config.toml
norm = "layernorm"
positions = "learned"
init = "normal"
init_std_down = 0.00225
beta1 = 0.93
warmup_steps = 200
MLP neurons of a small language model. Each row is named by its layer, matrix (up: input weights) and neuron, and shows model dimensions 144-335. Each number is 128 + 24 x the weight over its row's rms, rounded and kept within 0 to 255. Numbers have three digits each.
After each neuron's rows, "fires after" lists the tokens most often just before its 100 highest values on Wikipedia text that the model never trained on.

L9.up725:140154130142137133120123177140142136150154112140109146126095161150119131114161134144103097149136136131049143112152136151154120193168131134135146140126090148090134169103119159152094149111138120152142137123137169114125040089137116118106144108141097114137133077142134140105109113151185161125123118113164080122144117140131171103147088142169119145120107144089092130133138135096067110148120127103165140152143172129144110154109112096137149122085090109122142121138158104098165170124097119152132117119117129114100193120136120154122151130138110094152122160134120114147119096090068134135
fires after: "1", " for", " to", " and", "9", " in"

L9.up534:134095132164156131126064153122148115120144096108139169101114152127098113167120134136107116136153086164108116142122129152139121145151133125120136128108125122119101117125137103164094136137121147120077164109149123113130082160178179110099143122146167118125120142175161123116165117120136119126150122141142134103123157093108139133164132123130134161146087161093100092152141142130098164139118117130087101124170121120126129166148137064097133126166165130079123109087108152121160134091151109131148089101090162111177111139148134094113149150124150100145140125127156168170118126119111156134
fires after: " |", " ", "\n", " (", " W", ","

L9.up404:138131124138099162154162134139126121090113105117130142151133124136127117132095106120104134128158074091130141137105125138147083136111150145154118135172096097110128160131121085157146150113131127156117152156126136129121090126147148118171148157111164143099123097124131093122152112129078140095138111092124143167160112114124138145162145104144107126114184109053151143147130143134110145118146050156165067128170135161139163119107091159132134116135136137109122072157127097082122132134111126149128145100141113154142093132183145093130105128133126122140127101147132127138101117156128120148
fires after: " ", "1", " around", "0", " about", " than"

L12.up774:145110120117111127127162174133130129101156163114115169058110131122110104097102130120128104130134101124106183138134115115126137115086119136170146154125117139158138119142157130107113110191119162138118112103095108149129151090144129090114172137096135156147130107093126131165119150098122128130098104190109127146145112148160139149161155137122107124162133117088157091118119117113110135159120137133131151120144135140116149165076150083089155151141163131121145118158156101096174143113118093147118148132068101136093096108146141141094148110153114163151122097159142158135156144128145133130
fires after: " |", ";", "\n", "|"

L16.up4:118122141147107139135166120133162165175129130170170152173081141098157115084165118079112151122152173138140142135082155111099084138142114183120114151163113156135122165165158088069159133142084103109157126117147151088088197101152116154127097096128129127151123075150128140157122115142123144144132126122167112130109127132175143138100116139125135132156140145105101133146135137137128132119158100128099169138107141083144157093165084111100150094148178118134128144113104127132159143113108153135172127077122158157138127133104140114148115122091106146126145140158129148183115135156147128125
fires after: " |"

L12.up602:135123119130141125144113128091101126111121091123120156133118100139143136154131112115168084092174147129135152170146124174110130109126121137113123155112107160123129108132178111136135086152162081173126130158132160122132125155095117148084139118117125139103093149137150175142134134144123143102098141152128159119151129137127137063089149117145134106137118136138122099121101086127100158181161137156128157111162155127097108132153147140137088133130095124085151109114114159178096095102121111191139110195132153114120120128122122115152129107097125095108137127113165130137151138095122128113
fires after: "0", "8", "9", "6", "7"

L12.up65:139094119155115141139108097161143138122062108139131118118120159180136150133073138155123106111116114104122139124114088155177137106117119085096136162128085135096128155141141148173130129138119126153144114189114128158116077129102123156180136104079162131112069136094102159125126141108129113095158102131153149106172118174106122122136155085147091131129173101075118138105115132104139157118142133141134114125143121114128128100107127155124108100175115140138096139137146079181142092167164109154118143156155168158170125104133093105093130107135124149113110135144175140085154112118113115130
fires after: "0", "7", "_", " ", "8"

L9.up104:135103084131152124126119148114132124166113138104140145140116156097115132122140156096125113123119144122120081141108125127100107170161111127163133167130111128151139102143107100095156127126088106153063110130121150132099139145107125119114114123106166079087123141150126114120136161121145094084134087136109102140086094127114138167150144128095127081092128107107158134134110170134137127121115130137136100101145129120095095094137149113140108118126127104093130147128151132116129127083067026111106120144180138119126144116078125074133138144147152144139153110169142136160164137154115127111
fires after: "\n", " ", "″", ".", "°", "1"

L9.up938:121143146087124097136146149129135123121096111173137141149104142161167176146146128153095157134143149181111115120148105108126120134142126133083100079147128154090111142122132142112156106132157122114108116074172132125142153154134139124135148160123136144101145123108168104119119107181133068124139134092133123143130109100176131149148107143128148115182135101142087138154124155113091121126103124099119105139152178118100117155163149157120067167107116120105169072124096196142125133135078116101078143133169105111131139151110090129108127139118108120110147106086159147149143107089129155120
fires after: ".", ","

L9.up949:146136108132146080125159111148089161154105096124109115142141124095138114101127103122143153121098135084131103153125140106067111113138149094137151126117144139164103092136112108103156139109132164151148096129151159155131150098122132112124105151092133170141137111127115147104106154148152112108138134114116166149131146104109141127138120124130115167105140136110127158159140178129134132157101086131137159167146146118149108110148094134137150178130119134123111114099155114099132168101098135148080158103114177187121103150160164136104147137182127135147132081154130110203173139135119113148
fires after: "|", "3", " (", "|---|---|---|---|---|---|", "\n", " de"

L8.up1083:120105128132182134151101129123108132137163112143098162150150159186160129098134135156148141109128104163068174161135126106146128139091114163128149092151127143144157137110195124118117104110140154103100103121171154143114104121115167124166091126171121158132129134131134136122060138114152105129118120144134094164123097131099128126154159121144119129144112107144127125141123122138134136131166125106148119120134117167149112127115129119085190114122089143119153135138157095122160102087107063100161138138111111145122129105125150089136139117100134118110107089136094123135147130166110125121
fires after: "3", "1", "4", " ", "5", "2"

L7.up64:144127096132133104170146146095079130133146114122157104118133155115099114133142138115189111153109126133093125122141168095119154169170159141129133133168145115091124117156137143130134107142133132178100109111154139156142119137140125131153128111100121097141088114080139163145137095117103125118143107129094080111115139122075121116189108116100111147140110096137104136126126136126139123110106137157132135177178145137095107127136148154133157112088206110131129119126156107187102148126134133086151080120131139142130100166112105106135138121132130137155162138192122129135134106112100125092
fires after: "\n"

L13.up1012:121107118118109118158108136101145129153098093103103114127117168128100124093139145090127130137128130119119136171125138110142125158128090195136164123112126154115175151154126082100138129129147155145113158137126107118166129116127128148097128168106139169112123147088126120101116170119118122097119140106110154114110150118141082115125089081098121133138139106098139120131146156099140166139158155164102121140148112117113143103151106096141156146092130100101099117114132127140108141138144118104121123161093124119104131113108111093074155156109115128113171147166139124134104119110091079129
fires after: "0", "1", "7", "8", "9", "6"

L9.up638:148159138131151150123151126141147132178138152109123097139104137109159145086081145152073177116163188099104107133125151158135109145150173110121163084122158106125142129072140127114124136142129106067122153136140152150091114107111167118159140101127126157134097087087123131161137090108122140119119139138101126110147146132122089120098073143125117135077163143118128098151160171083146106170136122128178137083173140093116134161105121110157169131145106100123126128150147131118147118111094122131086100160082130128092102153109130162094118132141117103160139154104120149116123133080121131128
fires after: " of", " for", " Award", " in"

L7.up1113:152110097144096098155144144110130099118147144134131119136176123135129121101111116136109137119141117093143129148127104144154120156106140149083123142118172135152092142096133102168120112106082123199139132162126133178091136120117134116124175117147147127141146130149103146146121112137123169108139121098129121136108133135170133153102140159128091110103156145099149095130116128088150102106129121128084084109130095120139138144082126191167117135109128138153119123129091138094159160135192090117134122156172099134132123159142129156136089096151147115141141086137174112115103120100110107145
fires after: "0", " ", "5", "3", " the"

L9.up686:098127108116127149165142114128103138111123108125128156092089135134163127107131107126157106138126126166102143124113136108103105127110126145118099150154167127169114111108199129115165112148121099141141157155114099106132136149106133165127153129112127090190113154152129125117110179133163094147131144096134106139065099149188110142120097090118116113161159156099151107119120133110085132141158086151099154132139110082100111127138121116093122130097151068137150109138163140094110150196127119144112133143132151117150134191138122165164160110145088113133150105142092163138113141113111136101
fires after: " |", " P", "DST"

L16.up560:109116165109152152113128133126125111160106075146162074107103126155158132144120116100114112103139139133101114130151108126106108112125129150080084119064128101143097144124126133123123105159122110133142151150119158117153149110148101128081104138129161210102086141173107143158109158114147091124104136130158116128146116070112154151119140157138096140183138134123143133150171131091134153155076151148110135127118102154139148121179115054126151105144139093098099152138126130071092144113129120127124106085121166121136159128142127143137111165133142116137190133138139141113141170115187136139
fires after: " |", "-", " as", ",", "|", ":"

L7.up444:121088104127135174121127143131116157151130148102128126121139123158150144112107105125148143121139129158134159155150137102149100118192138091104128108116134184115144103124122111126126126102125079150117119144086115131115132095145119143127148081124135128151150121095134109129147113086161179138145144130103159116098163132136127129142132167115105132172190134157132098148141103123130137105103101155103145151108135107138116140125171153144157120132104144090136112164144144144134121141174152091138099131122120131179175142164150130142108162169084096139136088154086139170107137129084145164
fires after: " the", " in", " and", " on", " her", "."

L8.up714:118119147161162129103127087119112185191119121156073157113119143142105111139099117172109166113129156110147134136111140116118117114105103154108177137134105118160121113127154121139130138158153076129197106151146118159109142107134110117140161108069139106150144097107124131110135132136104176136197117136085137124146148121119117142125111147111109146105108111127090101093118121150135134107153111114136112139111162089136126102121135127116121116116102087131128131138071111154120156151095099139134096098141121124122124120062130137112152139074104144113162140147094148135077121113140100128
fires after: "9", "0", ".", "8", " ", "6"

L16.up333:089121126145108120142139134156106112103134115106156126116104166114143119158168107146109139120105115128129093114127119134083139085066139149170080138124120103127157122137103139139152096168099107138107160123089153146134140092178124133124107153155173167121117105165160135130114130116111121110147144148195141104129111119121156137125135121126113107115140145054103124118112147121090130106138167131177170153145158086106110136123132146151141106092119131143163175144125100135155101116141122122128132079155131110145169165081126100105113134148122161166147083122154171149147150132095124141
fires after: " ", " ("

L7.up1031:145109128142129160122140102139106120173094084150156139155136165150093101145118088142108143144142144128119125138104082117133101129170169110103151114118122119143133133126153078146110132134173141087136143126092114114087092136129081137122100100115160124098117127144130146118137139128116152109127164157095140108144125112157087140110120129168150137169161132174124106139106161106097134144113118140123151180129114130137148124134133112118111141125110142140125119118144122121142100063134101117120146137097091205148134124086168099094180117108112134101118163129094139131137120103086112105
fires after: ":", " the", " ", "3"

L16.up918:074128107112153143126177137115110143157129102130120122135128155116153169106143127147123112189128135129131110147163122131159106141140120138118128135128183115112152148056141138091106147121125150121120148111158110123087170100124136154119112132169157121149135144156153082103100118100153128113102121125116066091111179112108113065169130150075144116132170144105102093104111110121112104160126109166134154106053103112104118110114155126128135080136132122134157132105151085096127107036109101117162131156180143126081159152164107134113074133130139115133114115111143129164072122136118100145
fires after: " ", "1"

L9.up792:113125121121106156123142146112151149127126148160077097159110141117125117157134127125118102148161088195089130138081136126132131134133144139162121141154162104122154114117195115104133120107126158131150151132108138114130100118146118147117160072105135093105132168105181098111149134129182123121128121145118104151100136093117116123159114159157143148154098162132131080109115093107175165125149108131141103139175128117118128128159113092169106143102131109140151110137131137107148096165158119114138153114120147097103130090145098106129121139107131105120149127119127171132104081141123149170
fires after: "\n", " |", "u", ","

L16.up320:149080081110126112087158112146103106112117188116145151093122148153144136107134148141136128112123149151112081097099094148145124140100136125134163125131128182103113149117151106129076100126078088160107157130140115112142124118154113092133133106155129146126116119110163107155127137174149149105148108120178137104163130106147142152119133128137146133089172158062134160127158133107117115157126134126160156089123133111104156153111140131115131128120108143130133084143127096141117143103109110177134143109091106105095117163145075176136079123138120121135108101129134152145121114132132135160
fires after: "1", "7", "8"

L13.up269:092137112127095156114132107139120152146128111095094138143151152153143148152133122129108155096157099163135122157156097103125095140097138128153163128116116083091123119176134162167122128144104152093116094101110135141105172173131126079134132149100091127112115148139114140151105154166134095079155127096128142136099121129148130152138127162142149106142135125161086135099076122118094128100163092138179084117148100136139106116107080103110118138135102127069122101159089142156130099141131123089072121110093153142125141108127131128125138097130128102153091119154100144172116142155143119142
fires after: ".", ".\"", "\"."

L7.up232:139120120101149134139120144138171152115128122137122114155140159115116121136119103098137124114125120135093131132092133078108125112108135110183160136110165127086127117131161119095131164170166108142107130080108113143100170104115123122110105114101117152121169114144140101118135152148130121130140134140086133113053106167154141113155105089105130115135159132116107102124079157085153103088123129081153121112135114147138106129166119123137116122150162097171162102117186121081128155082115112074165129081085138131146155135165170153098154140150132104112145129164122171123138157126100145132
fires after: " |", " ", "4", "2"

L16.up632:107157129097159150134115135147095159123079119138147083127152135146132110137149080147128150114118157116120152112178138101180134121082095142137151098165120123101156141133141137149143138158081139138142098163119143138129147102180119162108134097143138152149115146138101125098121124139140101116089144108125157137122112141129107110130136117109120116122089116121160139155142107120140171165131121167104083084107110130136130117112099146097127154122151087114130140097126109127079163125123132176117146100129182138107126152128130103139138165090102115082167155146128089132138132084100108117
fires after: "-", "0", "1", "3", "7"

L13.up376:110109121164113143081125112137119111128166168152152118176165111121125179083153105133108116151131126095120108151128162136129125165122086115098126131112151158112142111119171147109183110157102101114096149128120139113143138171107147108132183102096128144146101114141117135099164135146114129117118167201138175163138122102154145176119113121117126147142092150131109123145128160118122101176129186128150156089148135115101096157153119122136080120114060124106115094108109096129129123116135135134100177129110128113138124167129163124105130135137153092113124102147142122140102172154120094119
fires after: " on", " with", " and", "\n", "–", " in"

L7.up895:154129121119132148163148153112101139100148113050094144140153094119106140131135149105103108105117131138126143118158174125146104142125088137126169107135125083169120132129114133168153135154132107122172175103101106150116129092126126108134139132124132112170081135123100167098127142124168111173100141130131103148099159110118122102139132116150059171109129115115128112119135070124119137139122159128132128147123179093102130150115158155121155110135123160131124128100158121095161131098148145116058114158151158101122128201089113124105135124165097097122108161157121119147153116176135161157
fires after: " |", "|", "==", " In"

L9.up707:143107110135139152169136191135133167133110150088142144117100145087099171125111113125097143131139140171125127114132125159113115139120102127109121138116096192153108142147113089090107124162077142100138142111070132193149138113130102117110123164115091112142114103113136158102143114138116146113160141147166134143168102128112132108116113129116128129121155129106150120145156183120147094152093113118144149106094113145120117125105118085077137136067067119097193138122153120124123143159114163111157068153096144159135159144122184074123145153117128102160125144143134155153152087090124114097
fires after: "-", " and", " the", ".", " for"

L13.up438:120091099128103181115149126125157122162107110134111124103128133129146100109151123117114160120149092143185135141133125146128137109141131145139138077103145132139129134119131166136109134110118106117096172130106151118122093092105096132177128110155123151101138172144102109176094109097141093127149120122112131115132129149110140133116135107096100146155120156155090124121127128119089150119140164114179118078109123145134089128090166143123142144144130123087116067145118140181102121130072133120133102106127128134158140158133132111165138105134059131148092160168169178176121077140088155157
fires after: "\n", ".", "2"

L8.up598:140136096128103113164080146151149130135160128128131089154152151106113154109124126120118120124134110093137148132084141142121117149099128109153109157144147142147096111138131123090136144131144119137132103079137133140114114158115162125131119102119128152129107105131104143150133146097148107070100144132123153110146121141122155127121125118126081181176138115149123133128142113104097148093108109126126156104131155131113136147143123140083172129143197119083080105125177099109141119103139094119115163129124112145133108113161141108134121176178110124165104162170098124164144133142104135102
fires after: "\n", "3", " |", ")", " GA", "7"

L7.up81:155126173148127118105125106119160135101107121113109140103143135122095169137137139127101100191100125147124152138107120160111116114125085126131118130149102151154155120114069103127125089129152095144119152166129160178120099116087133127123097127129154136082121117101121106139152124110145132142064118140123134128107131115148151072083135124130064157115138132116129126114139124126136111119091104129099125116137137130151132124119139129125095129144139162180112096116115133119118124126128066079111100102091166116143129071135132172130147134074114122111130121137108136130131112106141152146
fires after: "0", "6", "2", "5"

L13.up748:129160146112147138101149167136143211146137088127090116144143098145173161116112150115107150117111142141174180161133104123133091158084134103078167116091127180148131115112103127116149118128118104106149128123156145129083105126133153138140133107129125133107160098163119134121144122093152126138103094140146142121155120087136140125113118186098120131118131136080094104128139184141149116128139109103119123143110089120150072122140156140159149124134135162110127122161082101139143102161098126102148108135120077100106126121166125133112116099121117111108109092177144115139078122120140140117
fires after: "6", "4", "0", "1", "2", "9"

L7.up212:141131102136125154149186141122154117091128117164115109131126136143125080119126115130146106110136137143159126110108139151133060157074131120111097138148139132153147136167141129133149125123167113131113167122180167100130075129156181116166129090078155128151122121147125192105088159137153099093155112138158122131142099102081126133164104151171127155139136113112135122124117108161170125120147154118099115143133169149112158150147086125092128148102138117135136077126146159109104110099154137121095102154100110082108110141118152114127138168120154141127138109145126152163144092097152168118
fires after: " ", " (", "1", "\n", "6", "3"

L12.up904:155119129167115144105188175125102065137120106117150117129124146119136137101122117198147120128110094156119089146112098163114133111141144140130126113094115189095146161126145124161112141087092149105112107117135171142130091108143130123121150083140137140116064132104122141115154107121145128135144128123134107099124142176090137137135106104123110090132146151127123098124078120123122171103175111197127108126137094100125085121097137157127153108190107138106127098126161128140126117129134112120146111088112109184142158173085124145130186118151131127122119121138138138135136136124085118142
fires after: "1", "0", "2", "9"

L14.up528:113091155179106125116121135137068114107174109128161090107105127086154129153130116111118137171096138124124126090136103142088128154095135116135076113075130103080143106110117121139150116112153146145129130148130154118112146122160121094075116091161107114133105089141093132143105159142144119128144107136163125168166106064111087131110159114136083138145091100098148087137118151089121142131165139098123153133168156101118123123150094106155114156146175144095140138118133099149172161116158168109180126098115151118108113168113110122153141120159105123137151097150112100141111147136151124114
fires after: " |", "-", "\n", " the", " as", "|"

L7.up848:168135123153128113094158166126141162158121181122090145146104090130162146056136124136084116127122124125160144099137130114115129122103117106137189068115093167105138146101139150135076113149062107139082156122118137128135144108100130088168116126096157138077119114128145124122120100148158119123135120129150138110136090125137122144106114074129089118151124109106159107203116161161137115139122141132102127140153159123085082163118110154137134082084095125091125102113118118135166150074145111138146122088118105092097115140163179114138180124123113097170163122111133151122132112111162146138
fires after: " and", " in", " on", " of", " for", "3"

L9.up377:162159063172111121113150171141139113150182093118108142128141115169118098098156143107118123141136117168133089146115127113147147158100109146147101144131117135137109154136141098169148159151096082153088121124119191154147128091149134158123129133125107128118097108104168150118124125108113085066144174088127132114120128132113167118108150094089144149143079130126116122123142143105088131132132148110129106174154124133064082105100127105098085099120133120120129113100134162138107152105081117101141132145175115110158131130132156101143131152140110172144117071156082118194122141074102135118
fires after: "\n"

L12.up525:170128101123132121134152123132104136134103134119104102164151143147165117141111156152142144133162145123098120089143129128112109131138126127124146112108135158160075143121103191125128092080124123083147143193142157153128125137130108156126106135121152120114106139122156147106137138119177137117147107135168124162133131098138114096112158144187158099123094187146117123138163178153172110134151141109118131139106175132107168171175107148140087140160123090096156084144102125138049127124111110118121127122106124143076106157162129104129149146131130140167131118189087128115107184106121104094
fires after: "==", " on", "|", " ==", "\n", " "

L8.up572:102130135101150114107139165105091118127149106132153105126160130147151128118162130171071129118125077124155153142107118122149141134118178135164101124128109159147131110166168129140182124145129141104059122160104153158122114127148145115122128124086076125138122161119110126155135076121149121136109127141150110134145135102091159190110141116059138135102148110124139103136119110146117116084126133096142116087126126139122062156086147104160131137142126157154153144088083125132120149164111109100115153095124123173126091152129136148170156099155138141119103153144130161156133151127092142098
fires after: " ", "2"

L7.up75:125119108098125108184124129126136191147146156155130145156126149121113117134117161137097157136143129142099147135142113121132081106142123138049122145146074139106120145097109121105163151122110120099137164093108127129127125128156108119122114083086151139119159157126139146123130129133111114135178120119134158169137122140117140126165072147108153125150120119130110118105118149110114124111140127099174140112128155111150107137200139140149127144099142113137101093154100135156155100127085116129162103147120129116113130094138136121129116136139109097116166120154130135145127104134115145126
fires after: ",", "2", " New", "."

L7.up995:104164111128088090141100115115088114082117084160137145128119121177137109138103071151137102098100131147110120073097129153090144148151089155119110134122115103124126111157118122095113123122122106106147121107119081127149109056119141136103143130129147125174106105120150129167103153111096124132151105133137109120140134149115101121175179113095103164107101115125158126130135149127126113102182156126128105147105109125112103145135124147112162127153140105130147120167170112126150154114114089087122163131122118126154106156127140156178192093109140105150132135151147134134135162124157143091
fires after: " ", "0", "1", " such", " January", "9"

L7.up720:139149166116091087104140120098094091124142146100074145122105142121112150148153139152141082089118122154144144152121097170140150097137115128145134128146109182150125141114119091112107089108166115158151150104118180129069156131163149155144143133150149145139138143119145147145118120113112180146099130086166158147127156174126130112130118163096091117142166162111149115090127123146136099104105091114108132157124134092162132119145113146124100138131136148100180136103148173151073095124147101175149160128091081124096092071144105151091126117146145105119128114094124144155125136086168128133
fires after: "7", "9", "6", "8", "4", "0"

L8.up478:108132138126123151125095095149134150153111150188188136109141172131101153142138088158105148134103121125111087116108134124178109183145129115119163165104099113079141097140163130099138143084144088131125106174141085167147107081102150169126145088122153165165146135126129130081146163133117140092108103155080139132140130145119077152139119132130114098136133097098147188118157119104183128141136128162109103110153135101159135107126114132086138123106166111148152122120127162139136099123156092166088100150096122108112106136126122110118099134105124153097177132163134119113121112122112122141
fires after: "7", "0", "9", "3", "5", " ISBN"

L9.up621:178125120111109107136130133095123141174132126148162129129126151132136153138135170104140151141141114130118154112153135109183134102147106166152090160083162123126095112116186113120120133135157151146153150160153123129120157107161147134190148107156110091149161172126202110135080109137143090115137138125143145157097157117129127150155118140150120117128125160126078046160178132104139166131161114082161098147126108142137131160137152111176126136114092151120143111119119168162072105122138091131115149144131128143080123135143112134100114158125130098168112117151097159131135140089109118142
fires after: "\n", "=="

L16.up1085:071138127129131133118125112128109114128125121126149147162120133144138160152147129145112122109147070148122139123118108094138130119096089130097131111162130116152147108156170131131113148143095138078115140129166114132145114109086147188149090157140161144153090151123143116106114125146126104123120161138131157111096160124131140153159140148115135096095135092073160125163117105111091118115172149132115150155103146108106115141151119098114172120107173109110113135168136132121138139077133077121150093130130148144150165139156110114107149083157114147144194112102118113130100160148150156132
fires after: " "

L8.up708:120103161152119156140117124130129099157101098100107091155117104109166157071162118174091135084129128135112129115139121130137116099104121145162120123151146146144143098081164109142075179129136135103176154104173131139093136133113156139162147148117160111107156163142150139176055139107162142144146096117109135120144128110133108136132152168145108064112108176142092149094123139154125147119145126119164081145096078091161087103138130146123116125094111136128133102144117120122133118114138107130100140092097128157112108122140137125160125125126130130143131143130129143151145140118104151159
fires after: ".", "==", "===", " ===", " =="

L9.up756:075143129118136126126152105157112111117176104122121147118134127157093104116110124150153173121070125155112119138155116157111091133105116128151095149107184119152086127133166140127134116161156142165134124117139086097100173118139102100089182120137120133150109147142109145082132136103101117123134141142170105113147115119119138090167140103136116148121119167079141088174126172112132128129090189136145151101130140103122139091166110134162112151110151138142140122076149122162092127126125132102098111151093161103155116161095106144140123110142130126119172086119122133134091112111121139108
fires after: " |", "|", " age", " Vol", "-", "Gold"

L16.up659:140135090132144158147137144111120118130094098130122173124072094113139158122071090138128113104139173153162083157153110146195134155111152129157149095115157093123098112104120120112108145113098125096111138128106102111124126115109127126092119162136155125118092093106128145129104104123141137131112104109128115125117093085121159144077082132131094147154068148100135155172151134113125140130111109105180118094147109153121127136147138083123136130123133085116142135158122133155160175125125087106170123136140142143144138095126168142093096096143130174128143155146096142094148149085132142135
fires after: "\n", "|", " |", "-"

L13.up54:138112145128126128126137087139151107125097110098098123162109108148096128132128188137119115149150125146126172117156140142124122161133080090121103097128147169132104123158092152119138087134124105115181138108134134140096109119110096119158156104187142134142124093119093102086135140105131092136098094147132126151138126105178129096138123159102112142127123126139144145109150160136137106178136067087104171111128139132147128121114107132137156123136125110147143119104088139122140122145124107078138186142094161068122105096116098129141119113116128068075114093135155094142112137101113102151
fires after: "1", "0", "2", "5"

L9.up184:139146157152108130147108130157160141148156106140102112109140131135141092143140118132108146093141137129179156162102115118131111138116138099085138146140125133116123104129126130098129092095138108117139169169073159126090072176091131140104138119120113113189130119126123129090086083101147156131147144108144135126105072145117133147177121107118114161107144131137093088091158117128117151114115132134172107107123120170125152155148148125096155081161109171125109122117145111080126138144144097109142103129143120130126124094146139073104142144143136095138162111169126106154105152129141159100
fires after: "4", "2", "3", "5", " |", "6"

L12.up679:123113130142174114143136128100094163097117098137132097127148137124152129108140141105142154114126162174158173137122114133117163138107132117153137117133163116124119127122153164141150160095116088109102106145148174165141126119152087142101066124145144107169131109151147113158114115162132127174116124158172119071140086120105124136126126160139125103143122141113144133183125173147115099083123129111161163119129119165118153145141120132117146102160130077147128117107120181122077138127104107112090098080176124110134088184149131133078153131090136097099147106125159121115079167102125146145
fires after: "\n", "==", " (", "5", " \""

L9.up870:184136143172117114109118094147131149111148105149147105127133121111130142159141146107132110143136132143107135095103133093104128135117137087112111097120120143132123139161116117150113119105160144131085165075107139136092094129104101152150115135143176099118152150110120150071139168107090133110154149125139135109144117103078120143111107133065137146141173066146157092089131137147141123129118092142153108154150091135143154121141118139111129113118196088114158117108135114105142147121165140162141169143097101161186101117185150084117139122095138074109152134132134137144130119148147181137
fires after: " on", " ", " On", "On", " the", "2"

L9.up137:132048127164108136103120153135108126142134098161143111166134106139130164127122119122121116111177108111171147163111135063152115129155122145110130104106121151131134126140146071096161089145144101139122090078144137091151102147120147150093141138155199171130122114132118156119131142082127121142108112119167075132127166109167168124169130119136146125136144155148146137161099100152120170082118127139098108093140124133160128156101117108129131110126126141114107104151153092110114094093143129104150158079130174149158117138156129153131129125125156099131159137164135175133108120120117104097
fires after: " |", " ", "ğ", ")"

L7.up66:120148134103107108149142133131114102123114084133128127144157140140133104126148137136156117083162147133123158221131091144141119094082111136142107152124132143070126133157099114155148092126162116141102150114099163102149165175096133160149142088162134140125112102101118182099122179127078150101167161137158112124148133134103094132103118152092147132138151150144146164130130136113142092103143097117104137145137146126113082150114099119147143125177077112092146124160086133110123097148100092130104083120109156133133098131119129129130201185092157114134102126118129113111131117142102168129
fires after: "0", "9", "5", "4", "6"

L8.up1012:131129114144144115111098167160136158089131099096084127153191156153127149098101154176143132151185133119091173151094122088135136122136150148101159145121127139140123097145141117141112064081106109082139134169109100129134133113144118166110081083132162136150142174150127104137108149130167147134151157123141074177122134102159118108165118096080149114181161108127132090087104105120116121126154117159101072151140115153100124128124134133109095147113133138131168117128125099112102129153114126097140097083141100128103132098109106174130139102157106082114142090146084168122138166139057140107
fires after: " |", "4", "3", "1"

L13.up175:125121109101117180097096162143131102167157137151104089136098113123147108103135141197128145145162146136125103130150165133121152105162159121096133123161159145134101107141147131165147131152134107182087121142152133175135169124144123094117151118131201114171166119098131124162081137135175132118151072138083158115166165104128138114150142129149138140120144153141133098106131107075137111154142184097134135101163144145138133122155109092104145113117100149132141108132118118122165118104138112108145118136119089148118135145129119144134091149117165067078142121107137117172166110089145126140
fires after: "8", "1", " to", "9"

L8.up417:142140127140135130116094165132153169111135090126121166119109136133105082137130131159103079125129150183089162137121134122154119118126146150171125111106131114139143123083145110124128168065129101168146098117129144075155088110100165105172181138108117143123095163113158108137132150136167123157137150141124097166115143127112131106107130125146127176118147100115142069140104113128107115126109110096117141148125165118136173103173146146167154134097109155153116132100214122097153142114118118133113138155137156113115124147137076135070101128142108111139103127134149157127149119156149149099
fires after: " |", "|", " Party", " name"